python train.py --n_layer=13 --d_model=192 --n_head=12 --n_kv_head=12 --head_dim=32 --d_mlp=1536 --vocab_size=2048 --activation="relu" --norm="layernorm" --norm_place="pre" --norm_eps=1e-05 --positions="rope" --rope_base=10000.0 --rope_fraction=0.5 --qk_norm=false --attn_scale=0.177 --bias="all" --tie_embeddings=true --parallel_block=false --init="normal" --init_std_qkv=0.0397 --init_std_o=0.0281 --init_std_up=0.0397 --init_std_down=0.0 --optimizer="muon_variant" --lr=0.00363 --beta1=0.93 --weight_decay=0.04 --lr_head=0.00699 --grad_clip=2.0 --warmup_steps=200 --schedule="cos" --final_lr_fraction=0.1 --batch_tokens=[32768, 65536] --seq_len=512 --doc_mask=false --train_tokens=419600000 --steps=8708 --dataset="wikipedia_en"
MLP neurons of a small language model. Each row is named by its layer, matrix (up: input weights; down: output weights) and neuron, and shows model dimensions 0-191. Each number is 128 + 32 x the weight over its row's rms, rounded and kept within 0 to 255. Numbers have three digits each.
Before each neuron's rows, "fires after" lists the tokens most often just before its 100 highest values on Wikipedia text that the model never trained on.

fires after: " ", "\n", "==", "===", " in", " to"
L7.up432:153117124132083159136116088097105153153124081193146101121092120102123089135098132233138123112107150119154152048150157133115140162109154150165085102141095109130054133119176079153157157120163143105093125128107159138131084072106114129096142125042128121115141144163160144173061159084112148127161168121155076125117183160143188167128135152193149113129179187096119127119194108132175141130103145138091114157107111145125160144146122109139164094094137124076114066152105166092139087128139136115142091132163140116151070165102156098109104165123153062171130123071146100168075092226084149108
L7.down432:179119097113120106125130116152132134139148142136159124122191102127072165114143148125145108111076134144145137073170110180129146144143113172167123103136059174104169101118097133090065064081142111103147127113177097141141123036042154102158075098137116134090140105110184204119118115112104166115104186140142117047088131150141114109148151133136174071119142120170134155155104149153128092163091153129163119110123099166169192159104114144160165164153095123136148140172149114070115129140065148111124161100182168106075135082150097107107117171144115124098188200203152115109089083118080148127

fires after: " ", "s", "S", " fa", " re"
L2.up513:095099121158135099057115061159129126136062168143119103146129110123116128060117094070126067082108121126174135138086081106143121120154114126125134173121121108058154122154140105140095136139142176157114145149141078164154138086088149113154146144122137147161140095182105170190075100187190102141100181206174112143118151111146087140066112087117133161145084129164155126134141142111164129143074146101176074147131177093124063157094144110127105055131176115100172109120180136132134138122164099136101137122134120123174081108095080169122175081171208150123183171201117126135109116099108148113
L2.down513:097163102189119102128121138170113115111166141107157132103103068112107142110149051109155138113115195157097158126076127188081164128139098158135121152101193121093093131114182091093088149093184227146126160138101089151141140121174105099131107048098152140173080132172143150071142149154171093113126141152181116132180122155165152139083133135144125099074125117135142129091108120149085133108133170172151138090151096083155119090084150182137157080067168128055120157089132154158143131154127084168100125102111088099149101156133097157081145101160109127062179168146116135156102169078092162125

fires after: " ", " one", "e", "s", " be"
L7.up1480:107120100108108141104103143082071118128119160176072127144159141121081132150159134115116119127095121188117187108076140083126066206145091182130161090104093196184122220148146153133144184120129166159143155170147105161158084133169140070125153125194105124134108121132072153099108091128152114147164139110166093124077203132200053098073144046154153089155122125185154138087123120142154146105112110103154105134097124059077098175113167087111156106132150196111110147140173118108137106097112140103122141189111136156121087158101107115127102160134123168138092145109141151108143158140128107117
L7.down1480:113107152121112096175135129114176199099178155152124129100160157086111141105116053155112100092098157172127165097130118108147169139122151118072185071147168093128171134111121129127119068108064078123082109082084100109153074157116147154155106143128176140118169101097158098131111118132101124158134142152070129069107081115162109127176171202112064097111100170150145110167147066128182109065083139119126162152171176142187103132104092123154126137184127101158170120131123165131114127127113185176202176081143142149125128102094146089164113115104139100106136104164155118156158108103210110083

fires after: " ", "o", " c", "n", " N"
L2.up134:088157047174166149084124116124086162091139146131118126145167110171132118104117127068131097176147101139160104105109105166133117126209128095119161129079148142066162115150095064114108114136151075115130111122148132088103082075146130093157098134143124169147119104177121132075140121197170125154124141150132145157087157136163128055102127103122145093142093107151069178148159180122102123144104164181141075136047177118120112126137036177102140151083151162066109172181152148136112127143134143076079127124158124175137152097183159075119061132119142097177154129185112133110166147110141142173
L2.down134:086146193115112160164113134101059131094120117170207121145148104197124158153139118084146092109146132145121147096146116172132126141101164159156154086073142113145149079156094182111128130066128137131099154198143097112094176136119134125100110163134141112096161105160090210116136137095107141088109115205174110137106115131121158121094113150134062216195115085099114098133127157132118096117195149137074144090084116098103098090141095065128079143140180134122144152136156182119123127105107121124135057033128099182131142097095102110092148135109130176129110166172109095169176139160156131108

fires after: "s", "el", "e", "\\", " "
L7.up92:106177137120180137092091146090175160084058164165115128094088109096149111116112092119126099164178107127101105142159117149105117061160117133167141134126137130145202123111164081121087047116122163097162149079115159255115136113115164159083129109126166124177119100078120168125135113128110102082140137118153093116149099128118092143156130127149160112093102161153218140054180107090120113086153092152112182169093146132130142110080100171123156156143096132117144159146156167123146153121131080126154117071125166128181161082073154165157143121105078122132096070104106108148139138151064130100
L7.down92:120136164141160167122140138136186113093121140138166097113106165118093142128089089138136029102149125185137156187142124126178132157142104156213091162114162118123137207131171168072174233105116174099138121165108045136167109112116153121083109145134181121154155110124112141096152127110105112119103116130118134135117114129162134137125149128075047119122142172123059132098142145136174093161121148124115139101071110134102142124128091111154107079140182181125071117139173173138176074171052143095164078141136127066115175114111122127171103150141153144107125150112090135112116093074065109121

fires after: " A", "lan", " Ju", "u", " a", " bi"
L2.up384:129153177141148157124111154081097077178140187137098139120133182089072144149086153131146173125122109147156151127103139109135145106158115133131148175046089131050134152067162136150113136139086116110143104085103127117066090118084148178162093130128163150084165171105186143134095151113099160173143080101130133047116148169078106198201147127138102110130142098156112102186097098161100113146154104136145205178083161095091127150189164114116130159079117157165133076150118104140113110117106164111126136083164115119126108172115058100104157076127127113144134150091179061121184147116105122136
L2.down384:129200148092108063133109145106128178129119149191191095094135146109106135156129161091117099196077187168101065108089108131133160139122158065074092111089147138163136117134123120163102084151126115112143147131173166100135136134161143132075127104096125173175146062175138108156122127098189098129097088079123129129089195117146136127120101097123090192099144093096123079157131107162147160088179213157078159134144150118115082113124145180101143099164131129181126185117108214154124113140147095146177110169106096119125058151154147083168110158140070143121085066125141108139127138130142133139

fires after: "em", " M", "com", "m", "ub", "M"
L2.up813:147125099089103132136139111109125151145129123168152138077169124051143083093106143112109217174094159122128113167131085120102135109171108130139093146071130152174097160099121101101122117102087107092133153066113162139173128115140154120097152056130144144156083165093122105143128114074117195149100084197120134095100160180130114155116110140115142169095148097082094097063166166134109105132156116119076136175149118123158159163148126121109100159101111134167151111107139192103142145121196118132050109103040125165083066108155107128174134088077152160079178151174179162172173159138144167168
L2.down813:148130119130111158162158148193144129132164157093189151101117130094127095139159186074111091150095091141084100142134120213084106105129159167097125072111162083068162145091136118096148182120170178177136156071170117098078159160155112137126109130116164150115136128134148216137148151104071100122091144174085165132167179096117060142113088095104133078107120140146126140142173130098135094151159089120097072153101179149127131145170102137091109097143116101159205103135140065170080133097144062126160153138070094130122124095161084139133136138171125125089079159175137161116142147087146102076

fires after: " M", "\\", " On", "M", " Ca", "am"
L3.up1046:150078110134155125114125133135126069101137138125041077115153137130101113136115126141164169154126176147100070114114083162169132143123102173130150089108131140111072097129069094106150092138111119131121176100170183150138164183149053123120155069085048145191100108080052178168151086157082137091114145150110136127130083091111101127150101099152156132072158143149098097096153138135207155190183133118086147137118121155169134070132127192174112170150139164121108091156127159090126129138154131118118118157120112151169130094127071158216139131143155094130096145165186151113156180132092140132
L3.down1046:157133211123147181139098122163163152177093119108209107075097117150139119117127114117148085145074092176155090121151081105173131109131125080094163084143157088098149143174174188168187117155155141115181073154163103122156088077178152075125056156042138128107168174148119131112141104159122160106094132118164117110154179101136159103176150147116130121131113174074121151104133132118118086148161124132146155124107109107125080157117168136126123132163124086134155146123107151164101038101154130112138085079071130172164084149137140175064131126115130134144142150133053088129108086131140073082

fires after: " Ra", "A", " Ju", " A", "li", " Gu"
L2.up843:140139184174135111107115107080120138157149112127130161105125154121116128110162199145175175137174134113111061091096110153192118148148086173072130144141102165102101183105085141110113098106080185149154090166113144105126094186089104186147058072153117157088166116127148086130168156099083115177130131140121172142096071100096129181121132085138078131105124144118177126118128087086170124088112153180169177171126104112154139187117099095150130137125154129087123183108103078112161092151150146110092092126154097060120144130119113156095155083076130154194162110097135127069128193059163135127
L2.down843:153159124121175164081098119188163149148072165134115090061130111090128146182130129111186194115138087151080195070116170157162088150098173112097101138144168164116139079157139118095093111082141097116138137144081131148159169166159126144178092155094103129185134104149110185108115116106082161114132091144162139123080153136159104159187125143125109089142135138101116112081115106154159140077096097109147157125121087107073083144166098107101186109155184089146157147074129182151046048135082162112137143117161116163126135148080067081127118155155099100127160150117124081164179139161136140106

fires after: " ", "es", "o", "s", " Z"
L3.up157:095128070114173121138069097106151126090093112180133184159191150111124114185150159103099143095115070082150156204078159127104162124187147182139223129171122155073161092099102130172169048112126127151145119103174069157107097044131182117114090120145145144152094162068086095113135125144162120161142113142087151199118165126114085141067158117102152134103127123130124129148122085086111115071140142163147116148177175128139082148144090112112132088132136119129177186144127132117115111131104110099166118084111176173167110095096129108053142118129083112171133139097134106134159158123121140123
L3.down157:113172132096172116121155118186142174109208132146102116158163180145074120138049100175153083154174167179093149076194109146157125159152116120110121062138144202155156122122148142056160088101090137126123137122065095170130176128144105127144098120143113081091166122099093108122113148082103108112121138140124117098111124105131153152161163136102091081076093140115134108119121121106158075072174105133158196119090134196170210078169126111124145111147124109140167174126188168131136061099107092108114158125109087149094138130080166108135137097158113112116079187131075142136161161106096121133

fires after: " S", " C", " H", " T", "S"
L3.up468:152190130170111128108080142112112185083113104129124119135104171135143105170122121150145153152141162191126143156081122178094103148161168099165091102107103069107118173122203073155114126111123099090140123184109161156149142133169101129132092161164075154128154159086148152147117082168110107190084116121088155083115084163146133117082142216150106172114109130094129113106087115110103137087149139156057117200201123098091137139123150164173137132193101130123118100110116158058140107139077133056129117147063189113186122169132110104108132119126130146097131127086168088094106071166171118104
L3.down468:135108118088187093130159119155148157143132162098152115129111171063094124192106125114086098058149100043113109078085138117168122118108168141137151211179142163166174115136132151124133177068195121172153115086081109147081153117132134103184153189108175137097075194114134122090091167115131175102175127137105134099122161081168120085148103100117144145145178164127170133103124119127159118141104090127159088172113169106169158094161103148132094141092172139085105069130130096166113108148127107096125206108084070108112110164120117128126151135072172096119084152182105178125090117100139149126

fires after: " ", "\n", "==", "-", "e"
L7.up660:196089146121139142084101178122197164162075137138109129166111138141116142111159141148175189168109123102050123048103145146108104116097119209138105220114163079151066134099165076167204098115106130067169124069107144144116094138126111124113132121107075149141196099091149148147149127119103143123109132177114108146170138136140142174125114176100124074150116137164124173122132095106120110136070136141126139092085109101177132134112111146088122116132164151103081123116081059111190112101081123158106119147137147109110198139135104090154127102142072121102091106101110183126134111187122185089
L7.down660:061112113120091073162121122157188138116136101118127161150121192134071157123120167131128135144104193171114124161155136102121118141150113123089108120108191164142170138108122141121126105112146139214151083102165094085093099110086125140125186072091093108124094166115138159168104161107133140128069184091179133162048099143087033102147134169128192135197165116140104137161210079135145121096095098122062156122157183112124151116143081140124160144155146161154144091110139154165111163139111062111088168138168124129119084086121121121177118125131090114115154140087117080142129088188105123100

fires after: " D", " Ju", " d", "ja", " A", "vi"
L2.up595:115183144103121130126114140150097094125168124133161087092106152108119112135143128156146144098133113113118095133122165093085138110127151097080123190130120167099109151107107126175114124124100128155185185176114117126151134125121164144148031166125078159134166126147129049061096100167099154171115102093157157142156147138177161137145161113100118175148088190108136144168104124152075127115168150094138166173113152152169142114175148108181109165089135147190187188173178108125069134092121195112084101132132076112139107120136080108100171120104153141092155072105115082026093111097067073113
L2.down595:153093224116144098136159121138158134129161145084114089084113143138136145083109142104128141138118112117131153064162150178138144149111112111151109212115122160140192078225130128125144159145115155106134123105108107147143160169131067182099129061096119063151152122124151117151033177179086114144121101117112177154078105101167129123129096167039148151115073123160124097129101146153069097128160122114113143132118097161050087049110132067117129112166142110202135166119144116166109133118126120099181120114173155153133138154131100093123107119155101159096101156153161087150167098131159115170

fires after: " ", "ed", "S", "ill", "ow", "s"
L3.up1352:108113080140117075149094161131137117186070134076216087156101148129081121098068110099120145155125133148153140121118141153173158138135104079129113157143158072088117134120139171129170174141134139166146113126165134144117081118102140114121067106153177179112188116127103101145157170160149168175160149151131089146148132156133130141130084147096101137082148058090094163132108067114123154137098214139120118103128118144097122133097126078118132076117155102141132109140162071151155147077185095158104143157120125093211109139149150098128123155092129083101038222171159186067095105088143140132
L3.down1352:138113098143129135127128127147183175100151109114122148141147097140175099062112158150155152072128175124145141109137147142111150145200133130174132086052143159134122115119167159126098117150161098116120113149087082133102176191143128183152124139108098194121116125170116115143109126138111125077095152118112126118111138168143141121091090125130189125169106110097130120083117195139193120083056127150082100111134118146160130081171072160120123182106091090077090170106062196096104111115144101209141117145092121103153095167098049117069134131118071083117181115097116227128142189109130135154

fires after: " C", " Ch", "C", " U", " H", "s"
L2.up497:126148103097124106132060187081071116153186171181102149127152157082094135151128108110115107144099203163107142140094199148116132136125138109203101139185100101147131144189135077168164113137116158170097185077148145160156092123166140152114158159149158133117154158136127128127114078128121132192131102115060119044132126093114142114066157122118107131155126106152113102071131161136091143149125138072081101129164094094108148111097124165149182125152069140096087104173074154129139077095095154168086154117105096085154167119116144105109103161151184109085174103079175106058140163158154115121
L2.down497:171112121105161111103117132137127195166121090125130190163091165091108121116125108167133146116079102086097154122154181132063144131120125149161153127095084115143138120115133107121120139106189162126220138140115112136138131109115161237138114122120120100134186123078127132117100162105112117071125108082051142128108106063150167156127122081151110130148110121084156126085116144115109160066075126165112167191147116170163063120148114116172087111033158144136050089079089134137120101075136148103172136209145184129095092141111140149112132149172136142142122126149152163153168184105180132121